config.toml
n_layer = 23
d_model = 384
n_head = 12
n_kv_head = 12
head_dim = 32
d_mlp = 1344
vocab_size = 3549
activation = "tanh_gelu"
norm = "layernorm"
norm_place = "pre"
norm_eps = 1e-05
positions = "rope"
rope_base = 10000.0
rope_fraction = 0.75
qk_norm = false
attn_scale = 0.177
bias = "none"
tie_embeddings = false
parallel_block = false
init = "normal"
init_std_qkv = 0.0205
init_std_o = 0.0
init_std_up = 0.0205
init_std_down = 0.0
optimizer = "muon"
lr = 0.00105
lr_mult_qkv = 0.7
lr_mult_o = 1.5
lr_mult_down = 1.5
beta1 = 0.93
lr_head = 0.0139
warmup_steps = 200
schedule = "wsd"
decay_fraction = 0.37
decay_shape = "linear"
final_lr_fraction = 0.0
batch_tokens = [16384, 32768]
seq_len = 1024
doc_mask = true
train_tokens = 309500000
steps = 13111
dataset = "wikipedia_en"
MLP neurons of a small language model. Each row is named by its layer, matrix (up: input weights) and neuron, and shows model dimensions 224-351. Each number is 50 + 10 x the weight over its row's rms, rounded and kept within 0 to 99.
After each neuron's rows, "fires after" lists the tokens most often just before its 100 highest values on Wikipedia text that the model never trained on. A number after a token or word is its count.

L6.up726:34 37 51 53 30 55 42 45 46 41 39 54 74 48 58 50 71 50 61 43 56 51 49 71 77 58 51 36 39 73 52 24 56 55 52 41 48 36 51 54 44 55 35 63 66 43 72 64 43 44 43 42 41 32 47 35 45 50 49 64 57 50 35 37 63 40 68 68 49 41 46 45 56 42 43 64 49 49 56 58 50 48 43 37 64 50 51 30 43 45 64 22 48 52 62 38 49 33 62 44 52 50 47 44 65 49 40 46 49 54 56 47 47 64 40 66 35 47 43 51 57 41 47 51 57 66 54 65
fires after: " " 78, "-" 7, "|" 7

L20.up425:37 44 50 61 42 66 21 45 54 55 49 50 47 36 59 55 66 50 54 53 56 57 67 41 55 46 50 58 57 35 62 48 59 57 64 52 43 49 20 45 46 46 54 66 63 49 59 56 43 40 39 47 55 33 47 46 49 72 42 29 54 36 57 64 43 63 57 67 43 61 55 36 33 55 51 49 59 54 46 49 48 48 51 42 58 58 39 63 62 44 55 74 48 42 45 56 49 50 39 59 41 53 40 65 50 41 35 62 50 44 45 74 67 52 64 54 54 49 62 74 42 46 54 32 38 42 35 46
fires after: " |" 50, ";" 6

L12.up399:39 33 46 48 59 40 69 57 61 59 41 53 29 47 34 67 44 48 53 43 62 47 44 52 43 67 55 59 37 43 66 37 36 50 55 65 51 42 27 62 59 37 38 41 49 57 40 45 34 43 48 52 53 50 64 40 51 43 33 47 52 60 42 68 45 49 50 34 50 57 53 47 46 58 45 42 56 39 55 44 43 57 57 57 47 42 53 42 40 66 54 36 63 54 52 51 50 42 52 42 56 56 36 51 58 54 40 44 29 37 45 36 67 49 39 56 45 53 48 51 48 58 66 65 44 39 73 60
fires after: "ig" 25, "E" 18, "i" 8, "ic" 7

L12.up1144:38 33 40 39 32 46 51 47 63 47 51 48 37 42 49 52 47 45 49 42 52 72 59 65 35 32 42 65 56 45 73 47 53 48 46 46 58 61 27 48 63 56 57 58 55 53 53 73 46 51 60 55 29 45 50 51 45 50 53 45 41 56 55 46 25 50 43 43 54 37 63 55 45 54 45 54 47 68 60 66 38 55 52 60 61 56 65 50 61 45 38 62 41 40 46 49 45 53 41 55 45 45 46 44 64 59 47 32 52 49 57 53 53 50 47 59 59 26 49 59 58 21 47 60 49 55 49 38
fires after: ":" 21, " M" 13, "inn" 6, "im" 5, "z" 5

L6.up233:42 62 51 46 56 41 50 56 36 65 64 36 52 48 59 53 45 50 45 60 49 51 33 49 41 49 47 36 63 44 54 66 48 58 67 47 44 58 57 38 55 45 68 53 53 67 56 33 68 55 58 60 45 49 52 52 44 42 52 51 52 55 32 46 46 56 63 42 52 49 55 49 54 25 55 54 62 46 60 31 38 35 40 45 49 72 51 44 60 47 48 74 54 51 45 58 49 48 61 39 46 47 57 50 53 45 63 68 37 43 38 66 49 52 68 55 49 45 35 54 49 65 58 52 63 35 48 36
fires after: " (" 17, " T" 14, " im" 7, "T" 6, " \"" 6, "un" 4

L6.up1112:52 41 35 39 57 26 60 58 57 37 52 55 41 58 37 33 49 64 42 27 24 45 52 61 30 41 58 55 39 66 40 71 50 52 65 55 54 48 58 60 44 53 35 51 37 43 54 50 51 57 61 67 61 48 34 52 61 58 46 53 47 46 45 50 67 52 52 61 59 47 62 61 33 41 54 47 60 47 39 54 52 41 55 44 43 64 67 64 75 44 56 54 56 45 37 75 36 44 41 36 34 42 61 58 44 67 56 48 42 33 62 35 53 51 43 54 61 29 37 56 61 52 34 52 43 40 38 45
fires after: " |" 26, " N" 17, " " 7, " (" 7

L20.up822:48 53 57 42 64 56 42 44 63 49 37 44 46 43 53 43 57 63 33 68 52 16 31 52 50 45 40 51 33 55 53 64 63 62 48 36 43 47 37 33 39 53 32 43 40 69 46 45 48 50 47 56 65 52 37 52 45 48 54 54 39 44 56 43 40 44 74 36 32 62 46 62 46 35 40 61 28 34 61 52 45 68 53 52 48 51 31 61 44 55 38 54 43 49 59 40 55 62 54 50 47 53 50 42 55 57 53 38 47 70 48 51 55 51 43 58 35 70 50 70 44 47 46 43 49 76 36 62
fires after: " on" 24, " March" 8, "On" 8, " On" 6, "," 5, " October" 5

L12.up1236:38 51 44 49 74 37 57 55 41 53 56 49 50 45 66 56 43 44 74 48 62 41 37 52 67 35 49 72 54 51 60 53 42 40 47 44 39 52 43 57 65 37 39 38 47 48 40 58 40 60 60 62 43 57 56 56 45 49 51 43 44 53 45 30 43 41 39 55 54 44 46 61 38 19 59 49 39 47 57 58 41 60 34 57 55 45 43 48 38 48 46 41 58 61 54 44 62 49 57 65 53 34 61 43 36 46 55 40 44 62 60 50 54 50 49 23 44 46 42 52 55 47 51 61 61 42 34 62
fires after: " in" 20, " In" 8, "A" 7, " T" 6, " m" 5, " t" 4

L10.up111:53 58 25 72 46 50 35 29 44 51 48 49 59 65 55 49 58 52 54 51 54 53 53 56 60 60 53 50 62 39 37 48 62 51 53 34 46 61 40 41 33 48 50 36 49 54 65 75 56 45 51 51 46 53 62 38 56 24 55 48 50 35 36 58 55 52 76 46 67 50 38 42 37 48 46 37 54 39 30 44 46 46 51 64 49 42 44 43 26 59 39 58 53 45 36 43 60 49 57 65 43 38 47 62 58 43 54 49 55 44 56 58 37 65 46 68 44 51 48 54 52 55 36 57 49 51 48 60
fires after: "l" 13, " al" 10, " El" 10, " ex" 7, "h" 7, " h" 7

L10.up886:52 57 64 44 56 52 55 50 56 51 69 34 45 46 44 60 34 40 57 50 49 44 18 45 53 48 54 41 54 47 52 32 50 45 64 40 58 43 37 54 58 58 50 67 41 54 54 36 23 45 43 43 58 27 45 65 45 44 54 38 58 58 66 54 43 39 41 51 41 48 61 56 64 59 63 40 43 45 56 29 43 44 53 42 45 47 54 59 62 57 65 34 28 42 60 33 51 39 51 47 52 56 47 47 39 40 52 28 47 45 55 45 45 50 34 63 43 41 51 64 36 35 50 37 49 68 66 44
fires after: " M" 17, " m" 14, "om" 8, "M" 7, "m" 5, " program" 4

L10.up33:44 46 48 47 68 60 58 44 48 60 45 61 47 41 58 56 37 51 44 60 43 61 58 46 42 58 55 70 53 48 40 48 39 63 47 56 38 48 45 53 46 36 55 61 51 57 47 46 58 47 46 56 56 50 64 45 56 63 51 48 51 39 49 49 56 53 57 53 50 47 49 51 63 68 63 34 51 31 50 41 43 64 58 64 34 48 47 44 47 53 61 51 49 46 43 33 55 61 82 61 59 60 46 51 53 45 56 49 61 38 60 41 50 54 36 38 30 43 34 39 57 36 47 43 62 46 51 45
fires after: " Minister" 18, "ry" 9, " M" 7, "m" 7, "S" 6, "\n" 5

L20.up1024:61 47 70 44 53 56 60 37 52 44 54 53 39 39 56 51 58 53 55 65 42 41 53 39 55 35 47 39 60 51 48 37 53 40 54 61 41 37 39 59 56 49 57 39 77 70 54 45 60 51 56 53 48 46 25 56 51 56 35 36 47 49 67 56 28 42 55 51 46 47 52 50 64 49 43 64 37 51 53 70 43 58 38 63 50 51 62 57 48 40 36 34 50 48 63 45 55 41 41 51 61 62 34 66 48 55 61 42 50 66 40 50 37 44 70 62 63 30 38 49 64 69 43 46 35 56 45 52
fires after: " |" 51

L6.up333:45 55 81 31 57 62 46 72 53 41 55 39 56 53 52 71 53 61 57 53 53 55 43 48 59 65 60 37 53 42 51 63 40 26 56 49 38 41 46 54 42 54 43 57 62 56 76 47 73 41 53 49 62 51 25 53 61 50 80 50 56 40 40 46 59 44 73 57 44 57 29 43 42 45 54 36 58 46 54 40 41 42 33 38 43 46 55 43 49 69 51 49 51 70 46 39 54 58 55 61 46 47 44 38 72 24 46 48 53 36 56 45 43 44 49 53 32 50 69 50 46 29 56 58 44 44 52 51
fires after: "-" 32, " (" 19, " \"" 12, " " 5

L18.up35:26 63 57 65 52 55 47 44 46 62 40 57 44 53 41 43 52 35 51 47 47 62 65 57 55 57 50 42 66 55 61 49 61 58 48 49 56 60 49 60 59 59 43 28 63 53 54 45 65 47 60 45 54 45 56 27 56 38 58 47 49 54 53 52 40 42 69 42 65 38 51 59 57 46 64 42 52 42 54 54 57 66 51 47 47 53 56 37 52 41 45 56 70 52 60 58 41 69 40 42 49 34 57 57 56 62 57 35 46 43 60 56 41 55 59 63 52 23 39 45 44 57 58 55 75 52 58 50
fires after: " " 51, "–" 5, " \"" 5, " |" 4

L6.up1300:44 42 60 51 46 37 49 49 59 48 49 54 60 44 33 49 40 69 50 58 43 51 31 51 47 55 41 47 48 52 43 67 50 60 56 35 62 66 41 40 59 65 51 64 56 48 45 42 53 48 45 50 55 40 20 68 33 39 60 45 53 36 56 62 33 26 55 56 55 52 70 50 48 70 53 48 47 34 43 64 33 52 60 26 45 51 59 43 47 60 43 47 66 64 51 46 61 55 37 34 51 55 49 29 55 51 46 51 45 62 51 49 59 43 49 42 64 37 58 59 63 46 60 68 56 43 48 40
fires after: ".\n\n" 25, "==\n" 14, "M" 10, " m" 9, " M" 4

L12.up395:44 63 50 58 26 52 63 49 46 53 61 59 56 52 59 59 47 44 45 43 43 51 54 39 53 53 56 55 39 63 56 38 47 53 41 58 45 33 29 46 61 50 62 56 51 54 45 57 58 52 48 49 46 35 53 47 38 48 57 54 29 42 41 49 52 35 47 65 51 55 42 56 41 47 35 60 34 55 38 42 44 31 39 66 65 56 51 45 76 39 44 59 64 55 53 47 50 60 44 45 39 69 52 40 49 45 49 45 56 41 52 46 64 59 41 58 61 35 42 43 59 43 55 46 57 55 50 57
fires after: " |" 57, " " 9, ":" 5

L6.up897:40 56 44 39 42 58 65 46 35 40 53 66 57 60 40 64 40 60 47 50 22 43 36 33 43 57 74 48 54 53 50 47 54 56 45 61 31 52 61 60 49 48 54 28 43 52 48 63 41 51 55 40 56 44 50 36 64 65 45 62 80 33 53 53 33 48 55 56 45 43 47 55 48 66 49 49 57 50 49 45 49 54 41 61 67 66 57 52 63 34 41 54 51 50 49 30 58 57 54 49 50 59 50 41 41 62 63 41 44 61 60 45 48 53 43 46 56 47 51 60 45 40 48 45 45 48 41 52
fires after: "M" 28, " m" 15, "S" 14, " M" 10, "B" 4

L6.up732:64 51 45 61 26 46 54 59 38 60 47 56 53 49 55 56 68 57 33 57 69 50 31 71 62 63 59 42 56 35 44 69 50 54 58 51 39 51 45 70 54 44 54 45 47 66 62 70 46 40 62 65 62 75 37 30 41 38 46 60 47 43 49 48 51 43 50 55 48 62 48 45 51 57 39 50 39 59 41 49 43 41 42 39 77 35 50 46 44 54 49 62 37 41 29 61 42 50 51 46 42 49 54 39 44 65 46 54 60 55 48 38 39 46 51 41 25 33 51 75 58 56 59 39 65 51 66 33
fires after: "," 21, " d" 13, " D" 10, "°" 7, " l" 5, " the" 5

L10.up54:45 57 63 66 58 47 41 52 58 54 47 63 71 44 57 62 37 46 35 52 42 63 55 74 61 53 53 27 50 50 46 58 53 45 49 65 59 46 45 45 57 47 63 51 58 54 62 57 51 72 33 47 39 55 57 61 51 51 45 48 22 50 28 35 52 43 44 50 42 60 57 44 40 35 61 47 59 55 36 58 56 51 52 48 64 59 54 61 48 65 52 57 53 39 55 54 44 69 47 46 46 55 52 48 59 55 30 51 58 64 38 38 51 39 34 50 36 36 35 47 64 53 44 49 49 48 58 54
fires after: " " 49, "al" 8, " cons" 6, "-" 5

L10.up160:62 57 54 40 68 45 44 45 47 45 39 50 45 47 39 54 67 51 67 64 33 46 35 46 48 37 57 58 49 44 47 59 53 58 55 52 61 61 54 54 63 44 47 56 50 60 51 56 45 46 57 61 44 54 50 56 55 56 65 43 67 46 45 59 58 54 56 64 47 50 45 50 47 51 47 47 49 36 50 52 39 60 20 54 38 39 66 39 50 47 48 35 65 47 44 58 52 46 61 44 36 44 65 31 47 54 30 52 60 55 47 59 60 62 51 26 33 67 50 49 50 54 29 53 55 58 75 61
fires after: " t" 25, " T" 9, " c" 7, "oc" 5, " ch" 4, "err" 4

L6.up211:51 56 55 30 48 44 38 61 56 38 68 39 47 31 49 33 64 53 52 58 49 50 52 64 47 64 39 70 46 40 38 54 59 68 59 45 45 53 41 45 47 56 47 44 58 63 72 52 51 65 43 46 58 58 59 46 45 38 51 52 84 53 61 44 50 58 53 53 40 62 64 56 48 71 43 49 60 62 40 24 61 56 37 37 46 50 43 48 44 37 51 58 58 42 51 51 54 49 60 57 57 42 50 56 53 66 50 38 44 47 54 42 52 48 52 58 20 47 43 61 59 50 53 66 52 71 43 38
fires after: "," 47, " April" 6, " June" 5, " January" 5, " November" 5, " March" 5

L18.up696:54 49 27 42 48 63 65 59 45 44 33 48 52 58 55 39 51 47 52 42 52 50 42 39 75 36 62 46 48 37 39 61 60 41 46 44 73 49 50 41 22 51 50 35 47 53 47 49 63 56 26 44 50 57 52 54 69 52 56 59 60 67 55 52 25 65 57 48 35 43 41 53 42 46 49 65 60 45 40 56 44 47 51 47 66 42 75 40 41 66 44 26 45 40 54 44 46 59 54 20 54 67 55 64 52 76 33 22 46 59 52 48 67 55 72 52 45 42 42 57 36 46 46 53 61 46 53 34
fires after: " " 50, "_{" 4

L10.up101:63 58 29 50 48 40 54 45 47 46 65 41 60 58 41 48 68 50 56 68 40 36 42 63 49 67 68 43 58 57 57 61 44 56 38 70 50 46 39 25 52 40 57 56 41 41 54 68 65 76 57 54 35 37 34 33 48 62 59 46 52 65 53 46 63 51 54 42 43 49 31 52 38 44 48 55 64 52 53 63 59 51 49 61 68 44 38 69 34 42 42 57 58 57 25 41 55 52 57 53 33 32 69 32 40 52 71 49 50 63 70 49 44 58 44 54 46 46 52 56 48 35 57 44 48 52 45 47
fires after: " S" 35, " as" 5, " Ar" 4, "S" 4, " Mass" 4, "ine" 4

L6.up865:61 55 47 43 61 55 57 68 31 29 51 47 53 49 40 53 52 46 59 60 36 46 42 39 62 48 48 56 58 47 60 57 60 53 53 47 41 63 47 33 53 44 48 38 58 50 55 49 51 44 47 59 38 44 55 41 62 55 43 73 51 36 32 46 34 49 72 48 40 61 36 60 42 50 57 48 46 53 58 42 52 50 36 45 62 48 72 50 49 49 60 45 64 41 48 59 55 49 51 60 46 47 55 51 57 56 43 54 47 62 55 54 46 58 63 39 54 43 42 32 49 45 67 25 44 44 42 30
fires after: "S" 13, " p" 12, "B" 12, "J" 8, "-S" 8

L18.up505:60 47 54 55 45 53 52 66 34 51 47 68 77 51 49 51 51 51 63 51 30 48 52 48 50 51 64 61 43 43 53 36 57 53 58 68 57 34 43 50 44 51 47 57 65 45 48 51 51 44 37 40 59 49 48 47 32 45 43 41 59 53 51 68 48 44 44 54 34 61 62 45 36 62 46 37 49 38 31 44 44 42 26 41 67 45 36 49 47 47 54 66 43 47 41 43 45 57 47 51 63 32 46 48 59 55 41 44 55 39 66 39 39 50 46 53 49 42 59 51 46 51 47 60 53 63 58 52
fires after: " " 43, " Gr" 6, "ion" 5, "–" 4

L12.up1278:41 57 39 81 44 50 48 55 56 46 36 39 55 51 44 47 44 44 46 40 60 47 43 47 60 57 60 43 45 32 52 48 59 43 41 28 53 51 41 55 35 44 40 43 53 34 43 51 62 56 55 46 50 42 54 25 39 56 55 41 63 58 51 40 67 35 56 40 35 51 41 40 49 56 40 62 45 42 53 60 64 52 45 35 55 46 51 43 43 49 51 50 64 52 50 47 48 54 58 53 55 57 43 38 57 33 52 64 58 34 53 43 50 40 36 56 32 78 49 59 38 52 57 72 53 48 47 61
fires after: "al" 11, " Ill" 11, " Cal" 8, "h" 8, " Har" 7, "l" 5

L20.up665:57 39 76 48 60 49 52 47 43 56 63 52 41 37 58 50 59 51 46 54 50 50 41 67 62 42 54 25 55 50 47 52 45 56 44 49 58 42 66 41 42 34 53 72 60 48 72 35 61 50 58 42 39 57 38 42 59 38 52 43 44 38 37 39 52 53 49 52 64 73 56 45 51 61 52 39 49 55 62 49 52 47 42 36 83 63 48 66 47 48 45 60 46 36 30 40 68 81 50 44 37 53 50 55 42 58 46 36 41 52 43 44 55 56 27 37 77 56 37 59 52 43 58 50 57 37 58 44
fires after: " |" 41, " the" 6, "|" 6, " in" 5, "ator" 4, "," 4

L12.up1069:37 53 31 45 48 51 28 53 27 50 38 48 61 61 44 56 44 40 39 54 44 60 62 47 59 50 66 51 41 63 38 62 55 37 55 47 59 51 65 56 30 65 38 43 64 52 46 39 67 49 38 45 54 38 61 45 41 65 40 49 50 50 54 48 41 59 40 47 46 37 49 65 38 49 55 42 53 50 41 74 30 42 46 61 49 54 65 58 52 52 49 50 43 29 42 36 59 56 51 48 52 56 70 50 60 44 49 45 57 45 59 57 52 51 47 62 47 55 52 52 61 39 43 30 45 50 48 41
fires after: " " 48, " G" 4, " g" 4

L6.up801:46 66 58 50 64 54 41 52 46 42 52 33 59 43 58 57 60 50 52 45 63 58 63 38 51 59 58 52 58 41 67 51 59 54 36 50 67 71 69 67 42 51 56 52 54 59 46 24 39 45 54 43 56 25 33 63 41 64 31 52 50 33 58 48 52 44 48 48 47 52 38 59 53 50 36 53 61 50 49 51 45 39 58 55 46 49 55 51 63 36 56 56 53 34 42 53 54 41 52 35 53 30 62 42 49 64 52 44 46 31 71 33 49 47 54 41 54 57 36 35 60 47 73 48 50 52 50 58
fires after: "R" 28, "S" 14, " " 13, "L" 6, "′" 5, "-R" 5

L6.up1128:46 47 34 33 44 63 63 42 50 41 55 53 58 55 64 40 42 61 44 55 67 52 51 63 35 53 53 53 48 67 40 47 53 60 37 55 46 49 69 42 39 62 57 34 62 48 52 50 50 42 37 53 55 41 43 36 31 65 54 57 54 40 39 47 53 50 65 48 52 51 48 50 61 39 50 47 64 67 60 59 62 43 43 44 55 71 50 62 39 64 70 29 50 56 39 40 60 34 47 32 28 51 42 48 60 31 28 36 61 54 66 49 40 68 66 54 51 49 30 33 50 37 41 46 34 54 46 64
fires after: " F" 21, " f" 17, " comp" 9, "f" 9, " con" 8, " Con" 6

L6.up358:50 49 61 59 49 53 65 50 36 64 46 57 62 46 49 55 61 45 53 52 50 39 60 28 55 49 56 45 47 51 45 70 49 59 71 66 49 46 32 48 63 69 58 44 56 41 74 58 32 43 46 43 60 49 47 43 49 48 61 39 51 45 31 47 55 55 53 55 62 51 63 51 44 57 53 57 65 55 48 53 49 51 52 62 51 61 59 41 38 48 41 49 37 51 51 43 44 62 66 53 52 61 55 60 52 47 55 39 40 62 52 54 45 44 34 31 50 40 57 61 57 65 51 47 54 45 40 51
fires after: " O" 26, "M" 15, " D" 8, "W" 8, "G" 7, "D" 4

L20.up576:55 34 58 50 46 49 54 48 41 70 33 47 51 38 44 55 67 39 42 51 54 50 60 54 66 57 52 32 43 44 49 41 55 45 56 47 53 44 55 57 40 35 51 40 55 29 52 83 46 58 67 38 57 55 37 45 40 57 36 29 56 57 43 58 47 53 50 52 44 55 44 55 39 51 43 48 55 59 49 47 55 49 42 48 42 34 44 51 62 53 62 62 60 35 62 56 32 60 55 48 68 69 29 47 43 30 45 46 41 60 67 40 68 48 63 53 54 63 58 45 46 41 41 55 58 47 34 51
fires after: " |" 39, "|" 5, " April" 4, "01" 4

L20.up310:44 56 47 61 51 48 43 60 62 57 42 33 56 49 51 39 63 50 58 59 58 70 52 46 36 42 60 41 47 50 51 63 73 49 49 33 48 43 39 62 35 51 58 60 56 55 56 46 64 46 38 45 63 52 48 19 50 67 72 49 56 34 53 44 47 42 42 55 45 52 53 59 39 55 46 41 60 51 61 66 53 56 36 57 71 30 52 66 48 37 41 61 53 46 45 39 26 50 48 61 66 53 52 63 54 68 59 50 44 48 59 52 55 49 35 45 54 47 35 52 37 39 50 46 42 58 53 35
fires after: " " 34, "," 31, "." 10, "–" 9, "-" 4

L6.up913:66 45 33 36 52 40 54 57 50 43 43 34 54 48 57 74 50 56 42 53 50 57 53 27 50 63 60 36 36 55 40 63 49 55 69 52 38 34 43 48 52 58 55 59 63 57 71 43 52 52 58 40 56 64 53 35 40 27 50 50 42 48 51 50 66 35 53 48 33 45 48 52 51 61 29 56 46 58 54 46 59 38 59 60 45 50 49 59 49 36 45 53 55 45 43 52 54 45 48 44 52 37 51 51 43 56 36 48 55 38 45 53 56 39 59 22 36 63 33 54 43 44 58 56 49 58 31 55
fires after: " s" 16, " S" 16, " T" 15, "-S" 9, "." 5

L6.up1099:47 50 50 45 68 44 68 35 30 35 46 52 49 52 40 41 51 36 42 30 44 59 58 40 46 45 52 58 31 73 39 47 47 61 54 55 55 64 67 32 51 46 56 54 51 56 58 50 34 54 51 62 37 54 65 50 56 44 29 57 70 39 55 52 56 42 47 61 58 54 38 48 41 42 42 32 57 67 65 29 50 75 29 59 57 47 68 47 47 35 54 41 53 51 45 52 57 37 54 56 48 58 43 47 71 45 49 48 41 47 79 53 46 63 58 39 52 50 42 42 56 49 41 50 54 39 55 77
fires after: " (" 21, "B" 9, "\n" 9, "==" 9, " " 7, ")\n" 5

L12.up1056:58 53 60 24 48 76 57 70 65 33 56 48 55 38 64 69 66 59 44 26 67 62 76 54 50 55 48 48 50 48 65 59 56 48 50 49 53 45 48 57 60 46 44 51 55 77 42 55 49 51 50 58 49 47 52 51 66 58 48 65 38 51 53 50 50 67 44 40 55 46 55 41 42 48 39 39 63 40 52 52 53 34 38 65 50 55 39 48 45 47 51 38 40 42 33 43 49 56 64 50 51 44 44 43 43 50 48 45 46 52 71 47 45 48 45 28 48 53 54 48 62 52 48 54 47 45 54 37
fires after: "ag" 18, "ak" 12, "k" 12, "ok" 5, "nt" 4, "uk" 4

L18.up30:49 38 64 41 50 61 36 44 48 50 39 49 63 58 62 69 66 60 60 66 38 25 68 45 45 43 50 56 38 54 45 51 44 52 57 44 37 49 42 39 64 61 34 44 52 50 70 60 41 35 38 46 43 65 43 56 48 36 53 43 59 43 41 43 41 50 36 49 41 52 46 58 52 70 37 47 48 43 58 50 64 74 52 37 26 62 57 54 51 48 50 71 38 57 41 37 54 54 52 54 44 70 39 50 57 45 55 37 47 44 53 63 61 42 53 45 59 54 65 62 56 42 46 40 72 61 49 57
fires after: " on" 22, "On" 11, " May" 11, " March" 8, " On" 6

L10.up265:52 39 47 49 64 53 69 56 57 64 51 61 61 56 60 49 55 57 45 34 56 61 63 47 59 33 61 46 47 28 65 72 60 60 85 53 56 52 39 48 49 51 21 44 39 49 55 47 60 67 58 59 44 42 47 61 41 39 51 49 62 37 56 34 62 45 52 49 58 60 51 48 40 39 49 37 59 66 45 40 40 48 51 53 39 32 36 49 49 37 32 36 48 56 51 33 51 66 36 53 51 39 66 55 44 45 40 52 48 41 55 42 50 56 51 48 42 40 56 65 43 65 44 53 26 34 52 43
fires after: "s" 11, " Z" 10, "h" 10, "ag" 10, " A" 6, "ak" 5

L20.up59:42 51 53 47 52 47 50 47 51 42 44 53 48 50 36 67 76 51 52 56 42 48 58 58 54 54 59 61 59 62 62 59 86 52 45 42 44 40 30 45 60 43 50 39 56 50 38 64 31 46 67 46 42 45 52 46 50 45 65 34 62 56 41 53 46 43 37 51 46 53 82 43 48 62 45 52 57 44 51 58 51 47 49 62 56 47 44 56 65 70 52 54 47 60 51 56 52 54 64 35 54 76 57 56 48 51 46 43 31 49 64 53 55 50 54 49 42 65 46 57 77 61 40 65 51 35 50 50
fires after: " |" 25, ":" 21, " of" 8, " W" 6

L20.up347:60 56 46 31 49 61 47 60 60 49 55 51 47 40 49 61 37 58 58 65 57 55 58 81 49 30 31 46 54 49 39 44 58 51 43 44 50 62 31 50 57 52 39 58 58 51 52 44 52 37 47 35 56 37 48 49 44 38 60 45 47 59 58 42 34 53 50 45 44 62 50 48 52 55 51 44 40 35 28 46 62 56 41 55 36 38 39 46 53 59 55 68 47 18 59 43 42 54 44 46 68 33 39 51 49 54 52 39 43 47 62 64 61 63 73 67 65 67 51 52 62 34 41 65 52 61 53 55
fires after: " September" 11, " March" 10, " November" 9, " May" 8, " July" 8, " October" 7

L20.up1209:57 48 42 22 46 52 53 52 45 55 58 43 61 31 54 36 59 44 53 54 52 53 48 47 52 27 55 37 61 36 42 24 28 49 62 14 40 53 51 59 37 39 41 39 51 71 38 68 48 61 40 28 44 41 54 45 60 52 46 64 40 60 40 30 51 37 51 52 53 51 46 45 56 58 70 59 52 61 43 45 51 52 71 59 48 43 48 47 53 38 70 57 47 30 61 72 37 51 46 53 51 48 68 58 55 41 60 43 35 44 41 36 58 49 38 47 67 68 69 40 52 46 60 44 56 49 51 47
fires after: " |" 23, "|" 11, "." 10, "ç" 6, " −" 5, " " 5

L6.up1027:45 55 23 65 50 72 56 47 57 47 53 53 60 65 50 54 48 57 65 44 43 65 53 48 37 80 67 36 57 63 51 58 55 59 47 57 68 52 43 46 39 64 59 34 51 51 66 35 50 46 42 48 68 50 45 28 39 41 57 47 65 51 57 36 51 35 50 55 25 51 69 59 53 26 51 46 60 68 41 45 47 49 45 34 54 57 53 49 61 54 37 47 45 45 40 37 54 66 43 38 59 63 51 55 53 62 61 46 57 49 50 62 38 42 65 51 65 42 56 53 56 68 50 48 51 50 42 43
fires after: "D" 19, " D" 17, " Val" 5, " dep" 5, "P" 4, " d" 4

L6.up1245:57 60 44 43 48 35 62 47 46 52 53 43 35 45 49 42 62 41 59 50 51 45 61 70 60 54 64 70 59 56 42 51 59 51 51 76 68 55 48 45 39 46 57 45 32 48 59 52 64 48 53 56 50 43 47 47 52 57 45 62 53 49 68 50 49 43 53 64 37 40 63 51 40 45 37 62 37 58 51 52 44 42 53 50 61 34 44 35 51 44 64 40 45 49 53 60 60 33 50 68 33 43 55 32 57 50 49 57 59 67 46 57 62 52 49 50 38 57 63 46 46 40 39 56 48 33 46 58
fires after: " b" 21, " B" 13, ":" 6, "oute" 5, " fre" 4, "eb" 4

L10.up479:44 43 33 39 51 52 41 40 45 40 41 60 53 49 65 47 37 55 43 31 62 67 46 48 59 51 66 52 66 43 44 45 42 41 37 35 56 40 37 47 62 50 54 36 62 43 51 54 77 35 47 56 45 33 69 47 42 25 54 26 72 56 43 53 46 55 63 57 43 33 57 62 55 42 50 47 52 41 47 69 46 58 49 54 57 50 49 55 41 61 32 53 46 53 34 52 54 58 44 25 47 33 48 50 51 38 62 37 48 58 56 54 45 45 44 56 65 60 43 51 50 46 41 55 50 53 53 42
fires after: " in" 20, " con" 10, " In" 8, " ex" 8, " Con" 7, "on" 5

L18.up626:54 65 53 45 44 61 45 35 43 55 29 56 36 43 62 50 66 34 53 63 42 32 67 46 49 41 56 45 66 48 53 60 67 41 46 38 42 56 56 41 60 39 48 52 40 40 57 59 38 47 54 57 49 45 45 55 53 55 46 44 63 57 46 65 46 65 41 55 42 77 56 52 58 51 47 44 27 36 63 60 44 63 33 40 54 48 50 64 57 49 47 68 44 45 49 57 72 49 64 58 64 70 27 66 48 45 32 45 35 45 48 51 66 47 60 57 47 49 51 68 51 51 47 37 44 59 34 57
fires after: " |" 70

L6.up1025:61 51 52 50 45 40 64 56 39 50 41 25 61 59 44 40 50 54 40 45 49 55 52 57 46 35 46 55 55 43 60 48 52 49 51 53 56 66 47 47 49 44 37 59 48 54 53 44 48 66 60 52 48 58 80 53 35 33 40 61 39 70 65 42 54 59 48 49 45 56 47 49 51 34 50 45 43 53 55 55 56 58 49 46 62 67 52 45 51 54 28 67 39 43 37 61 35 58 60 53 41 37 48 61 41 36 55 44 25 28 47 49 46 55 43 41 29 48 40 54 47 57 50 50 50 51 26 44
fires after: " S" 16, " s" 13, "S" 7, "us" 6, " c" 6, "os" 6

L10.up916:68 37 64 50 56 44 52 45 45 58 52 55 43 36 47 68 47 47 48 55 49 45 48 39 59 45 67 31 54 46 45 50 56 36 44 60 46 41 57 60 73 38 69 52 53 35 48 43 48 51 44 51 40 46 60 49 36 55 49 56 54 44 57 48 63 49 49 48 54 33 57 70 69 57 44 48 52 64 55 48 56 48 46 71 59 54 41 44 36 39 47 49 56 62 55 49 72 48 56 52 57 37 45 59 23 55 57 47 52 51 61 57 58 57 48 55 46 41 47 33 58 47 55 34 41 33 54 46
fires after: " " 23, "." 15, " L" 13, " W" 8, " Sc" 5, " |" 4